MLP neurons of a small language model. Each row is named by its layer, matrix (up: input weights; down: output weights) and neuron, and shows model dimensions 0-95. Each number is 128 + 24 x the weight over its row's rms, rounded and kept within 0 to 255. Numbers have three digits each.
After each neuron's rows, "fires on" lists the tokens most often at its 100 highest values on Wikipedia text that the model never trained on.

L6.up25:135112161122103097123136117126155124106151109149110197148102130119116123129106098135107137147138128137099131127108125107111164128100120136139120120189105126168092139141149144121100115085117129122179123108137073137142142139137131113169163149145127134144133119144158122165123090157120138159
L6.down25:081110132139126125119149063140098102116183121153133111118152114097132162129143109127165133133128125091110155115138102095148128111144110127122152124089121155114154116130094107135124086112121142168157153100167086152131097120139106153115140136140102140142132123078158142146163159131154125197
fires on: "g", "min", "in", "mm", "tern", "iv"

L5.up589:133164133141126131092150106119115136135117132134109125125156154128141107143126085107093144106112163147145117144103113087104117117106143144111130127174177076147154119197091132119177117115106127117149097133181151123134135166159158118114112129114161098145126117151110127129170150156133136122
L5.down589:135108084150131144084150148137092165110093124138092179086129119133160187150139129111125090136125142120122120096124121178121127128163127113087147083104131091105124149133132122121147111111122110121085105132144119134150125155121146136162143106096124144142103139099140141157117076124120148138
fires on: "n", "re", "an", "land", "en", "les"

L5.up656:124155162111116155102147094148154161121107109108119112108114079076115136163147106111087147096113143142136141045110098075107175124097094120117155151145110137160125151162116121104161110115154123164132112154125126166154102153166117117113084142184199115128136124115118142140149158148153109132
L5.down656:123146150141098158139129154127131113167135178129152119142146122124108160088155181170135101120114161111127083087153095111121154121152118144151139131131148110147115144130103145140115139122100085127162147115077144148124118123106136090109152114119153096102135143093124157134078143170101122096
fires on: "hi", "or", "u", "r", "es", "as"

L5.up379:122126081095140091116155122087139129110142162144122190129097124132089131140148110080145123142127158111100108081101110122141128126124109108096164129127151125121148107142186120110130112115136112116101089148124193143122112064143142161153152150105134094170114125099134144182131141183141129092
L5.down379:106103122147105116126090157147078168130127137096127131118110154146101116159096153113168137136120088116116140144111143124129110166143172151148121143112127095131112138088155089108103115118169156113099130128132179103120103129122122105161141104121140103126121144112138118115149133127165112112
fires on: "il", "u", "ong", "in", "ic", "or"

L6.up416:191117101152108152130156169120128134138142098171158141126140124121092101113125060101156123122116137142160113137119154144136154076139128116137131153166154084126106104169119170102119158154111112152150120163124123112123102094093076138144155120171136107151134099186157121131146169127129113106
L6.down416:122113149172147134100147137103112123156152148113133151141115152099145150102081139133147101113141150113145143131120125141135175122154138115158137123133142086132125136118118132089119078142133155096108136082145136094101100144147112101139120101130140146111097131074118093122131102135162161087
fires on: "ro", "d", "mo", "no", "s"

L5.up149:130183104134112112074151115134168138087179117091134131087118136112134149139136150097130111108112118127165145141147107108139163093117112112130133119161133160168186131180176117112128131117147125134181100181111146098130073094093184128120134143137143110157111103149143159162135150118100135149
L5.down149:114110110069147070086164137136141100127137120127149200118153124110094120142088110148146138104134127165133126143146128197155107124115103129169102113119142156140096140165141185108134144163125099123152184162128114106124117126138091121091145103125114119182141157149134135174161105153110108092
fires on: " the", ":", "it", " an", " a", "n"

L5.up776:146134136114166117151164166106112175119167147138127124145104116137111150135138114165138121143091126152124166120154151169125152135112114124176118080169128109121140157125146113120137111111103154125130151136123127114131124175109097147148178129143105133162117124147097125190140102120119140098
L5.down776:137139158121103145134102144165118114143165130136153090115108100117178131120131099120069114082119167065143114132129135131130130109127160138124148167147094120132105102144157124121141144108116139136122122116158154166168117096097129105117105106103180096129134106126089118113103106141145133115
fires on: "er", "el", "ed", "ub", "es", "c"

L6.up535:129137148165127130155110141099145168116117140126132142071123126094104164087162139086061133106112073111151171161202135142089150113115106117093116135172108130154123143191102164132153088132155183154123118096140114183105112121136121137118149119134110133145166132123105129116121092162160134147
L6.down535:127117126125080117116129119130122074130133134126129131107111116138115129102121147132084135094145140093122139101177125150149127127156101097122096156197111131116121133120128159183118107141100107089137167127093168121114150111109146068084103144115111142138140126096171135151159122100151131149
fires on: "lu", "s", "tro", "ta", "va", "vol"

L5.up55:123168112123135113110122113155158143149150109125161107164101148109161120163184132140138121072079129148122110132130097142125150118156171118133142132151140107133134153150132161126134105109131137159155136144170121108121102073132140126173144105165098144124138116163144166149155153117101124163
L5.down55:116098130161096162166166115112089097110145121109143164119134106140136099148138124126113090158127131147173143124178118153112104154116148140129095119134149098117167162093112127168132113151141116146083134102114194135165140109170088179091121118172139127146172146150124105146149146086139132111
fires on: "ed", "er", " by", "ent", "le"

L5.up712:098164118107138111125141122116119126142120118130131149124175139108136105113145124125127140125073116096130129156126159147071139113129123147113156159135092105107158172134131166111095084120121115126100137124137176130137106085130084172148115130126151154147130123131142146132143165187128133135
L5.down712:113122113132117107128118136138155134119142182142153137116135149121112180094160159152107100151182095106099154139175132108149129063133131113117129124162153153142146139120120190097134123109111098100107132109113116172104108129110152107162113115157153145134140110107170125153125161106169122144
fires on: "s", "o", "ta", "os", "ed"

L5.up383:129157118160169102113124117132099161105115125143141109131108132125063108148145100107157134116112151165121128051126148134107170106107114123146108152173131108172129152153148117126130123125091145155136116106136103123148143129131165077160126155171090118134146147160117125132146108118118132149
L5.down383:142099113125125131099120107118124109099164145105155096092152113115130078152102120133122134172146108081088109172169139104125137141130154095110113159132116134143152146172134138121113162127119143120141148113171121151100113123148112137160126143121124109132138121141187126132097135147144124134
fires on: "p", "g", "in", "ra", "ion"

L5.up629:111174118156133109149123119056136168120131159113137156143116131163112092116106139135154127154145152132124185149150148133085113086119123102137119115143143134113194093133170116103130127128099133110111132131174160128132139114149063173155144138132122155140127161120133127166116139153111128143
L5.down629:133068099165104160143135111118117098185113106134113158115136096164147110140144178131133127119147135104104128129127138130136119110184141096103135126144122146148134127113104164115123113100147127122141132105155131100144115103073127094152115161167166118115138118133143115158078149181147118097
fires on: "il", "d", "c", "z", "y"

L6.up171:134146114117122133151100113110118091135095126124080126124139169105130122119123083152107135139135116155163125079135124114097159154067136122149163152159091143150136136167106122120084130128124166147177124117109136152141106118151129115119119104142151139098124144144134126105153131145187138116
L6.down171:151135115139112163142102113095120130147118116132119091112071102127128160128149149073154186153118178085108107128140090110096108162143147151102107160074143122134108076144133091102169152142140137132133098150109101119140145109107102104184122129141076131141147111152116139171125118139149107139
fires on: "u", "o", "ra", "g", "a"

L6.up875:087122103118122150143126108157140138103120130121106125116156174148115086170111136131137109150137160154161153096176094113097147131122130125131188116134108087136103148133098163087140135151112165100105113125136145179126089121133116130112104122154135137118104115121149130139165120157132145133
L6.down875:103165147130096141120123131111110117146150147120126122139102149123162169123138109146096106121099074117134131118122129088131096149136168143114137176104107100092093069166120078156144135151139154139133061084099153121078128144141152147135133153157158148117120158097099160120156167128144142132
fires on: "e", "a", "ar", "u"

L5.up259:144124166111136129098158156133137156144126109127155092128096146100168103092172082149128076132119174141124149130107107110112126153146172145112148122138141097109181125158121109111117097089113117161189149136177095160147118049089131168135155117114123126141130131116115143140166131127130113082
L5.down259:086125129119145050124210114145113133119132179113146134133101106124122129114123126170108144154113123133128117114111121148167140130111123135154082139173088130121099147100144144150119131142110138124122171142130109130143159149149106148109120104085115183201074120119094141103130136135146128147
fires on: "-", " |", " ", "ple", "e"

L6.up229:131153174145139134092155137129105111092121174154119099092174152132096119129118109083130102122101160135152101135116124135128130154123141166121127121170202091115097119171118133113102093159123156162145151176182160142141118121096146129115131125153184119142136170141124116143126068131124130141
L6.down229:105092096111119127108108123071106132124144072141122118154166158112127150164120141146119140115125122146112131168161115139138140140164142138128112158127118122109103120122137171139132097109127119140067122153099161140134126121125072154160126127156134131151132090150155130119135065116120129105
fires on: " st", "st", "gg", "t", "it", "ve"

L5.up590:166143112087148104149134143131149130155158118113170136123173117137129105092132116142135100133127174130128103088158124126103117113097165082125148134120087094132114100143112122135094099148118127097160136103165161123167122093101095099161133125104142157138119122114109133129141067146143136103
L5.down590:084162128103157135142126086136115141124116137124156116118101182124121144119131143153119120112184106139110143125120130148118148126190106122130106111109115146089098166106175119130127127093139108099095120135133149126121148161119156121103118153129140150168110129128160110133167152120062124158
fires on: "d", "ta", "co", "ti", "o", "a"

L5.up105:158145110118143073141138116107142183088136141124077156150082174170089088200179095117159116128139170126098146126139131126124120139148122119118134096122176135149148172140160154128120118079137116126123091143146115152122125089172134120106138127113108137169144114146102134131138173120116140168
L5.down105:139106133132092141103108065100090144154139076145108129100174112106126105158122138106145101145131144151098127135112153137118125110141144107117163134120140086145089100130130130135120202124112166176149173103133139113139103135129138116125154078111161194127143157128081093118097166170153102151
fires on: "il", "in", "ed", "d", "od"

L5.up506:127173145136083074120133111119142144123140127128122126138143134107094110123140179124148156102126097195137117108169094128106159100107130115147117101144114123158128158114116115139123098166145168128152110126097126158177103134137077122097139133128187140149145173119154157169116128117135140143
L5.down506:063128123202100141157163119147167092160102181121137127142134164113149150137170128167118150128109116124113137154106142179118118109120151120116091142123129122088091140107125137118143164097108147098086151133139110108146129130087110150179139136132134129183121135135109119126143117097084124124
fires on: "s", "ar", " career", "ver", " App", "op"

L6.up699:167108158111126146143158157125103174131098125141133130070068169124164079108191072117114137095122142131100138112115116120135111117105169123103135099155112104183105136179117157123146105122166112157126149104106148143193151106140148118103088112158147128131131150144138094137126149144152119104
L6.down699:087095127109128105166170112140105099181128141141123112095119129164113161114096112109114113113089112155133101133133133110132100114119125134108133150131149128112103122097135161141110164117130125109137151153098176130145162170114117120127126110142157090165147110112062175097115158126096140135
fires on: "our", "tro", "ver", "ach", "or", "as"

L5.up606:139137135191118144053148109151099148138117159127144083117134115107131123120120130130127104163099140146119139082124146111120136118118104121103134102122103157173113155156074135107142071118110128140162084146180139141141109138108148123113158107145144094136106102123094170138114110146134141134
L5.down606:118142136101127129119127116182099124166141112087084153172121148144157131132132109099127163110132140079110130101136169084128122118103148147166136107113139114113116077133107074136121082110114191148143174175085114094130100101100157128115158111131132142140099143110120146149140137130139134164
fires on: "ur", "at", "or", "u", " and"

L6.up500:168139173184149134119123156118096170133111165118104144153131113110129071143170092146159149133103140150129133168110124151110105127108148127117185083120098083121170083193116150131136079109138103140114169145208148107081108091133109136093137145136132149125113150092126132135121128123108115133
L6.down500:138086126112128131152084134147125149134120139117160099134102121173141164114119102121179134096155158150153136090153140107117089115139177155158100155113156139123132114131130147157145146138129099170137126167126132127124159162165155136095146108114120144126153101098142062097132126158125146109
fires on: "s", "S", "le", "al", "ol"

L5.up416:136152157133102112113137146142164159089108133114098136113138154115141089127124110115105132163156136123095159135097127099108135106124157091130132115105118177140164096157127122121159142050161119126149099130160107152140104108095125139149138162126126091135106099145178130138162127185105151128
L5.down416:129105116125105149160113134131059107135144148128144085121126128152163136131181131147152149103165134078137103126136138117125138151116115132152142155137139127118146144157088095149129143095144126106099108177128152097137152168137098144164080096082171115186141133112119107136120131166158110132
fires on: "s", "z", "d", "i", "is", "th"

L5.up68:134126192134108132134120126076100107118086145151167114144143112136099109123106109094118167081137142129110121078143138104118148130111133129123142128132114083119098152154165099103076131123134133137115099101136162125142128122104135087136162143108123054128153173158117148122102124125126116130
L5.down68:085118149138127111118122170134145135141154155141061147139124173097131136143126165167124090136126138178120117116093110119125146097136080136117132158170127157092145105109098124099162100145127130125177149117109138121079130125080144167156138114078141117095147140163118069116098147130126131140
fires on: "ch", "t", " Wa", "re", "age"

L6.up430:138130137169159102113138154148161152143155110143118155122150117087118093143150089107084136110135101170166153118133104130119186135134136112179128143161147110113107097165146151099145129162111120129105103174136114129157138137154095142158119150150136123138139131172134135131149110167142134149
L6.down430:138130140096139132139136166122149120100112167124132154144130114128162105114078159104099127088154137094131130108169128118112179106125131130113126131128144135152139137133093125173189133175087161132128135158154134116106135125151080157119117154128166121093116124141135093120152157144130157146
fires on: "b", "d", "g", "s", "ise"

L5.up365:149128115122124092070157105129166116094106125124098150142168162115131121167128115106104080177124138165139156157150100133130127144126106142109128104138141157150119138148157105149125090053132139110107079100124153149116105076086137127125154135085120178123124192178123155168144113176147140150
L5.down365:072092114086140096109140121105106153109120127126101108104113128166157133097169132096124106125147141121117124104154139101157105123119142129152098123096130121098135153112148146106115111150130104117079127138078170110117137165154159125114139096180106094110137137175131125123140175111108142138
fires on: " b", "di", "c", " di", " and"

L5.up403:155141128167106132104137137140156175091160122116151124080148157106144109100144151087143094125140158145133114097115080079117152110148136142114160116170079154122163103190090110094118116120132124112157120128181145150140103084109091114171102127119159075131112139102121138128114158126159103117
L5.down403:092120092105086147102151131140109117118119106113126150098110176137090128123190149118153131110138133126139088117138099185174142153158117137125144108110129120170125128131130148124155147125137138112138157132125132123156159124128154102115112120129118132128160146134101164163128134154110115126
fires on: " Pla", "la", " to", "ra", "mar", " score"

L5.up384:131141144134162095119144153165161149128120139099182128155100098101103113151136109110156122099123151142126138126092155096132162112149147121153125076142139117140156133100118155106151144143130124130160143175169110126111076091122083137123130139162127141160106118149129137127135139102124115154
L5.down384:113087101097128128102140125108095110135140114100108114124147184171124173092076160084127152115148104131136111169117099108086145137122113129142105098111132129128120154075119098128111185131131110137135136122160155124098181117165121114141111144155163162123148161149084106126177108057146128118
fires on: "st", "al", "er", "e", "ent"

L5.up362:139161116150125120128122149122112123082138138182145164151132138136099139151142095136102104096106103136119167161114163105123173089121143078151130110159132111159120084156126170141147089166141100111122110153136108109183154130130107146165087147141147112146127087184154118129172140124110128120
L5.down362:146079126135127106103158116118131152155109127124137131119133124146134116164151111107188118130123155144077122115098105139154110132177126117111132151108157106132114135102140115121137105160117122150116152126140089117142152104141093154119101159135121113148095126149083154143142113077141133137
fires on: "re", "n", "min", "ph", "y"

L6.up560:192139114116119088131130139089132164110089153122082135130127101170131107149146117134158144122107137173087155134097147109132140115101184081139181138142132116183158112146114157115157179143157128157130129115124131139150108102114181096122115126115153083134127170129102116121134125124157112116
L6.down560:133157152137129169098109103179125126141160115134143131103131153116093068136139154108100110147098149121137117136129156136096117145159141174124121122123160120115159127126154133110148081117139136148151102119109110096092076149112062142102143129135101110131117113149121145144144135181119088112
fires on: "il", "x", "li", "w", "ad", " an"

L6.up36:196150131138124086117121137113122145122069174134125120122131138127117146164155082125089163144107107139079141136130129111134151147128166089116145175122144143147164156177175148122132141130080118144112150113166153123105098104135158138126147162107169117135152118144094108120153150192156122157
L6.down36:082107149068102147112116130127114127153119106104128114137136107149165136195203151136056113157132113069126131119127150119146122137127086108138106123111128173117153111145077151122114143132133087137113108146144125116146124125095104158136095141122079150134145110131106112103135083116125141131
fires on: "s", "z", "tt", "an", "t", "ur"

L6.up595:106140151101132079118125075134181101128133164144175107128121127118152099129143154140092118117096112149138116135112111158106117101107145135150141114153106143142141099138085136100158182133083130160142142137122120135099069106136146151137112069125122144154120149161128114166124130119115120108
L6.down595:141105126108153136087119132133115134165093156154180114088124111154141153095128096119148119103121132114133169134144107178148140134123118151132084144155166157128104136096137135162104099094134109155070150090070095106107151158157172136126075112085131163108159110113130126086068092164138122129
fires on: " |", "%", "le", "fe", "d"

L5.up696:183128144124159108087161131111106159097186121123135123134186097117121126126155120121114139122147183088130130115151116107142136130097138131093174116134143118143182169131105147127145109112115115105166103137148135154108109124119125113143108108100104121161104171116096153156134119129190133114
L5.down696:107092149140083148104107087156102097131139107167084096115111163135170116133158107087128148126135120118167148100150135132144136131145155119146187128063135117153125179125147138178096108115119171127114090106128091122135103112156100155120127132141139124034175172164119113107128136124133116142
fires on: "ra", "gra", "la", "vo", "gen"

L6.up527:132177143146145121132134100114115122126099121158147146120136142073091090110129068133103153129105165100159099154138140124134157134139151109114151119131121086131111113185101129134133083131120128152167123143155128137155136179152120138129098099104143117134094150142152129136140071150136127143
L6.down527:087096130129116144148138141100168130067172135147071156146126132107152117133055141169128135137104125136143167152121155076135116133163134139120127142127139103098136147122120143096136168136116103135108109143158108156136142106100133170174133133153168097116163130129069124162101083157147121153
fires on: "re", "it", "la", "no", "ve", "m"

L6.up797:170148084116137084137140126096121144117090149136141132100140115160109118164100103111156119131085124148138170129133123171101110140083136109113139114110154141134133147135212133099100120118127139142094180119136116161115125105156153156139118075161159138131123115122132135156138130138146126108
L6.down797:157114145127144162090083123139120107120125133121140114131118137182100118139143064104166151131137156162066083128095136136137147134136152139168131116133127102175112121121114137125116116100124118158149115133131096093102117125151144126122091144110136102111132134144167168134156132091152089142
fires on: "l", "il", "hi", "t", "el", "amp"

L6.up456:166152149120142137122136115109110161092124127117169172110139139121084086090132125094172098102100111127141140143144136098120122167121183147168135152113125123116115120137141152136120150125153139134156167120127130136136153122110134134099124117152131110165146118111184110128137103135134096141
L6.down456:138177157142147108112157139158106109147147144185141162127130146103121144181069144155089114107132106118126084140127160138101168124120117106105110063133132129116136124141116182094134135121095101123097130159130115109112135153120113076153136110091148125172094090133089113159143119102147072118
fires on: "'", "ly", "t", "l", "th", "te"

L6.up106:132157170127119137109128154098120148094129158109132149141133087125130123115112115175161110121086147111197130160132104084106137149125157063166101159153122140196151144128109124112140129119108147130158153092127125126148105147146141158118132128105128147138161138136158137177151110180192108128
L6.down106:114108153102140074112108172122096108127121131133145126146139117155134152138125133147145116151136128132143133089131108153155119120130119102130128113116151156103113160108166136141120132096142117103107099142115122116104107153147194147129102121134140139179137132101104114146141078101129083136
fires on: "c", "th", "d", "st", "m", "te"

L5.up183:151155162140143115121135145099133124117129141174158124120120112120106147161184135096122106107138116150114107095152110097141177107136148141124129124148131083158108102172115122136111130108128105118140135161137135147125124157109133112103141118165146118157119131127122117134107084094125143130
L5.down183:137152149152150078118120097136113145137118105124100129103155127093165122062134110139081157139154134087136115121135108062115148122112163147170182160147142097116130118108137154148097138103136141108171124102162120112150112115134140134131148106111099118092174115112071105151143167131137144120
fires on: "re", "n", "ver", "-", "tern", "th"

L6.up664:119116138120174132123119111157146122110130144111130123169161139136117105132102132110110123126144109127151164078152105131069125151087103129138141101123151131124106159121112135113107132137081135097129115126154149143097077151072096100145161120109093158133172167160113128153160115168147124144
L6.down664:083131138148118130127086132125140167146139180099142120149114138133128116098119152152137132128139137130140128091142123122113146154130138129145133129103145144132113149126139101150115107129097168094086087108098163183134107096135112130084126117100084155117159093175096105118136157170085135163
fires on: "pi", "ti", " b", "a", "f", "ta"

L5.up565:161165096149133115125130137158113131105108106146164106123147161100098083147164142110116123117127113157186120108103102079109146082090155119136140098128128133175144117119141130145123104137104110093133148130173143159135120154166112135151057106129190123150141155133097114119144105123130126140
L5.down565:130091122109163153128101070138119109119154124122135088151118094160130162118090116153182158215159117141143152099127142128120102117106108135158094176124135135145111141116151135074134134128100139150118139114145150094081147129155098104088138109150148132134132135121096119180089139175139099124
fires on: "ba", "el", "re", "ur", "b"

L5.up425:131128158095127106129140128136116119096088101140110110139137104143105131110123101146111114129122098176136108132107106123093157150153161102151155146144108117129123084115145112080109148154083145145146174144150169115137123105106106129153096072129132166131108139129119143124107122142197122121
L5.down425:121116084157174107097143134146089124175131174114099117079169109118129147155086118125123090127143172110121159142115134134141071115124160148115168096120127092099132128104159116125115116145156078129086116120154125108134093119104107125116158179116137153142098116124129110174115135071169141153
fires on: "p", "b", "°", "g", "s", "e"

L5.up196:115091114120183114143150148052129176099146117138126155144087130133102122130181122124141098118114137138111157082132105130113120072132129132128112095119166149100145111101166171118108126121138126125152112107103134111137128049147143109148161122156159134160147107113110141127120117141122152078
L5.down196:125138132140120124139104119167079179094150089123136113127129162109139139118158124132139119066074110158146101171088146171148198118112136146113157124108145107140103127144096121128103150149135126130126102145162134085091109112174112156135103102119098139123118147096156122153158115074139120150
fires on: "il", "vi", "h", "el", "^", "fin"

L5.up197:159171091163089126092126195116134170176117120101211146109144075094096137129118129131128108121096133142138132167169111097111111133102170104146123151108127107183143131163147111173150092108140141159128102158180122119154114134135104122160114117136114120139134095104112152126129133160142123131
L5.down197:085149135090144121116125120144144107107094171165120158136149106166093128098149094118139106099127143112150157124106110130131177097165137082113091119141152143130121149126147171147178175167112124124117113115106131122101158120143151118131141140178089178157147119134166134098156158131125128095
fires on: "ro", "s", "l", "vi", "vol", "vel"

L6.up288:120123146139108109178132092082114072131125166145139122131125091116102117131125117135107125127125084168137138094128116121091127116144127067115139128131127110144128120132145139106119132127108141121166143119121096163121068143156089096141140115108166153152137142141184134127159127145118114156
L6.down288:074145106083177127083131141138127127122168127149114094107147141142148107151134123145120165132131182138139125129097108117099132144113120128129118061103127123138141090124123111155095151129124129134106087136145127138132198120075095124150120151146110118137142167142146151182084119096168142155
fires on: "ad", "e", "m", "se", "b"

L6.up656:172148115142096092149154160156148113147149140128150122092073137139105116108138114145152118111095222120108140104170148116110126112149102078099132152138138093105149180131143142130093145116117101160143157147154140118129109104102125123152136137146126091141151171147112132141094160163143138139
L6.down656:072133115138101131147104124094107166124140095138158131167143146146132140132123153130088171173146097141074144103079145134110154109153082142128106141136174143131108115109129147112121137133072154112129143097141129141155128123142161137133124135126097160113163149129123114148131141152102117142
fires on: "d", "et", "p", "ed", " of", "pt"

L5.up209:154107098067133130126150150116138138127124117162119123110130107110107123099079095120147117103119132133159155173132129073129108103084189124140143145163144131155136137177142143118094100161072126117162150151154156098170103137114060146132165138133110095137122148122129131141169119157118137118
L5.down209:124135129048165113109179134186142161095165167136122129136152126136096132147104122158151117079089125106134135111119110184139132131128137108124133108096126188141125102139175142145083134128157130148143189151116146111135113169125098120133133098137134164146101114092125150120103119127104136150
fires on: " a", "o", "e"

L5.up168:138185103086109132135133131139145123164142138153162136132140155108146138140166135159125137116111112161149108065140098114132139097102134081144121127125141088135145154144114164143129133131131156136134120190170135134133095162103122102113069103157172111156124108133118158138188125147143133109
L5.down168:119126150162164113137110113116142121139137081103137100086109129145117122112123121128133128116150116114076154108142148129114128146104107140164128154102121157161102101112119133135081140116127133166126169155091148160130151101148162109166139134085154195111113147156121128131112163098153116151
fires on: "te", "ur", "re", "ate", "r", "er"

L6.up385:113148136148155106129131068125139145113122141137111115149108127105095083159159114140135146134101148144132133102133113103103154128118109123101159084137118113121142140102090183102116128069133116125104113125142144162110103125127147111123123135131141154153141129133160124155154095121133125128
L6.down385:095127124117120144102079108147135108173168210119114088110162125154131132130104106128188137107096082116173124141111129128107089115121165126177118113127126145128108141138122083136115096109134113123104180109105095142093151163143126152076131154153122173139146095098122102098154153141091122140
fires on: "al", "ma", "y", "s", "er", "gu"

L6.up372:139175145128146108114126160142117166123146138147120117114105130103114154134140111163109158128124110186181132125126105116107134121129164144116129111127126106125122132164108101150136092115071129171139198139176153122151141139118053139115112119126127141128134133116143136149128132117117119145
L6.down372:155102141118109108110107150205130161109136095126075117105199127133112130109109124131159175105101109119125102111129131154103129139111157109147164113105131153153146127108107155068133127100109140145084118105116154075158153153107139116108091137144121180128125155137133104120092137098141151160
fires on: "e", "en", "b", "r", "w", "k"

L5.up621:123151135162121086126131117106146093120145138177204172146151126101101142100150062143120104125142125093149165119152107091113159124140155126152121141118148123120134078108138145123093116113162107089135146128152140147145124099164116115160118144128187125150128161136096122124107101113141120142
L5.down621:160154114110135115102137121163105141132143102106096129139119111136115108163164126157102157164114144136124152121096155110163131129160139122149135116128083137099122121141129163172098100115122121141152157124105112079163088143154140132125132108089158139106185136149133177145187123133106148136
fires on: "n", "ed", "ra", "ne", "ted", "re"

L5.up652:148143114127173105139119096089146156119116147096141177155120151127140102142128145123102125087105120133114144151141093121070144119143108106109108120148148100110153114105147120145130138095121167145136120130110114161103127098127147171173131129151113153157131125141153137154192125145154141135
L5.down652:124129153139134139147129119138146148151140126127163098076107137145161158169108101144134105112119100081156139134132117161142097156096106122136145105127176111123120110133124076156112131144168143118137128142128088100092113177143112181137103140123126106123104147119126131134127157160108128098
fires on: "r", "l", "al", "s", "or"

L5.up470:085147138116135121109167127097145172141092123157085117065140155089113155122131138109144108128090123130106104165114121141139116080149166115091130143144106159129124130117171142137132107099108143157131115153101149113105126132121116116136192092125126155162120163164159110155116180125130117136
L5.down470:135118127113160134103181142094129161152115123063086134134136128161118115097115086121116131160148135138131134108126118163120121133101139120151094133122147117149147134171112145121145126154159114111128087136140078160111092128141108154116117184149165106140115127153155135110130088154101140138
fires on: " the", ":", ",", "ten", " Man", " West"

L6.up291:151207145147130086126138131079111165104107140114108123101104164141119091135158106135149123150102149123121157124162092153120125168117148105109117088146130138145187129160107121132131124148109113095143204105173130138102144121115105130173093087107133148149134120113116124134159130117117126066
L6.down291:119141128129095165104097154146110128143123121111078128173109147130150147127145169096083088135093121136129085119134141085120122129111137116145199106122147131122124127160153152099156132142158114106132124116145162137112102123132162113122104133136142110110155137108117098136114116149131158112
fires on: "ol", "ir", "el", "er"

L6.up332:115152130130091107127140156104071170109119105127088170116106166126129124075168088093099117120114155102141124154188110148119136113115155157092163118135144068184122110150127116113097084102130129148130106148138096139156157140140111094136133119126102101149121143128126169157145147142154139147
L6.down332:145163118106117109122158167182139131076153198144136127124122119153149176144149124144124101151129094129126138117116088135117153141091127137097124128149165129110128092109142102131187113076095097081144150137123133115171124127157096102126148124131130088163123125130076150155132105128141132108
fires on: "or", " for", "vo", "on", "ver", "our"

L6.up524:127110172121132124149098103129117092121108120148119115125162118112138078152126150116128116117134121167173089118140109123098140117133130127140125149125109092169110119146107153107165126140097155155152155127116155142169059114119109097101119134148155173095153106133147127158102168132115130108
L6.down524:112140111135145113147158114111122148144175138150101113130135124167116170171120163137117168190098137114121176131088146111121079157104114119114087132107100159105093143118098119115140127147137122129129160163087127141118115136128092114131161165074127125178129133097104146114155135121105081115
fires on: "as", "port", "o", "am", "s", "u"

L6.up894:184136121141090138119117123133163148108106129106127107135145134136179072142110111095133125109091164147126125106120132117110126094136161129152170113160128134176115115167111094110158098091103149128117134117139102080150124081088157122123174101165137126119146142110144112127125085171155139120
L6.down894:146155128149120063106118172113111124120116159148170136134136140131114155133150167111130096143096143141117124116109120115143137108104109113149128095147139138072141145120135127134137127147086103097108102144083140158121158150144165165180155119143105121164115141156136126078116140092110162110
fires on: "li", " di", "d", "c", "ist", "ri"

L5.up728:121119148153150128124143112125102096111088137183148163130102110101137106101118128118109109148155115137157139089146121152121147073154143156107112135140146077128157147133163107095066127137138151084125114138134101139133124125108116115139163118149099107139125137118101127140120153117145130130
L5.down728:162136141149122115150131151140118133144120196141099110116132171141126135150122137121140115094105153128142117118103124156133134135163180115144080148147160113189071129096122124126131091127130088154160097143094116120155127147077111107155118132113126084130145157104115162117088099118127128145
fires on: "wa", " Wa", " met"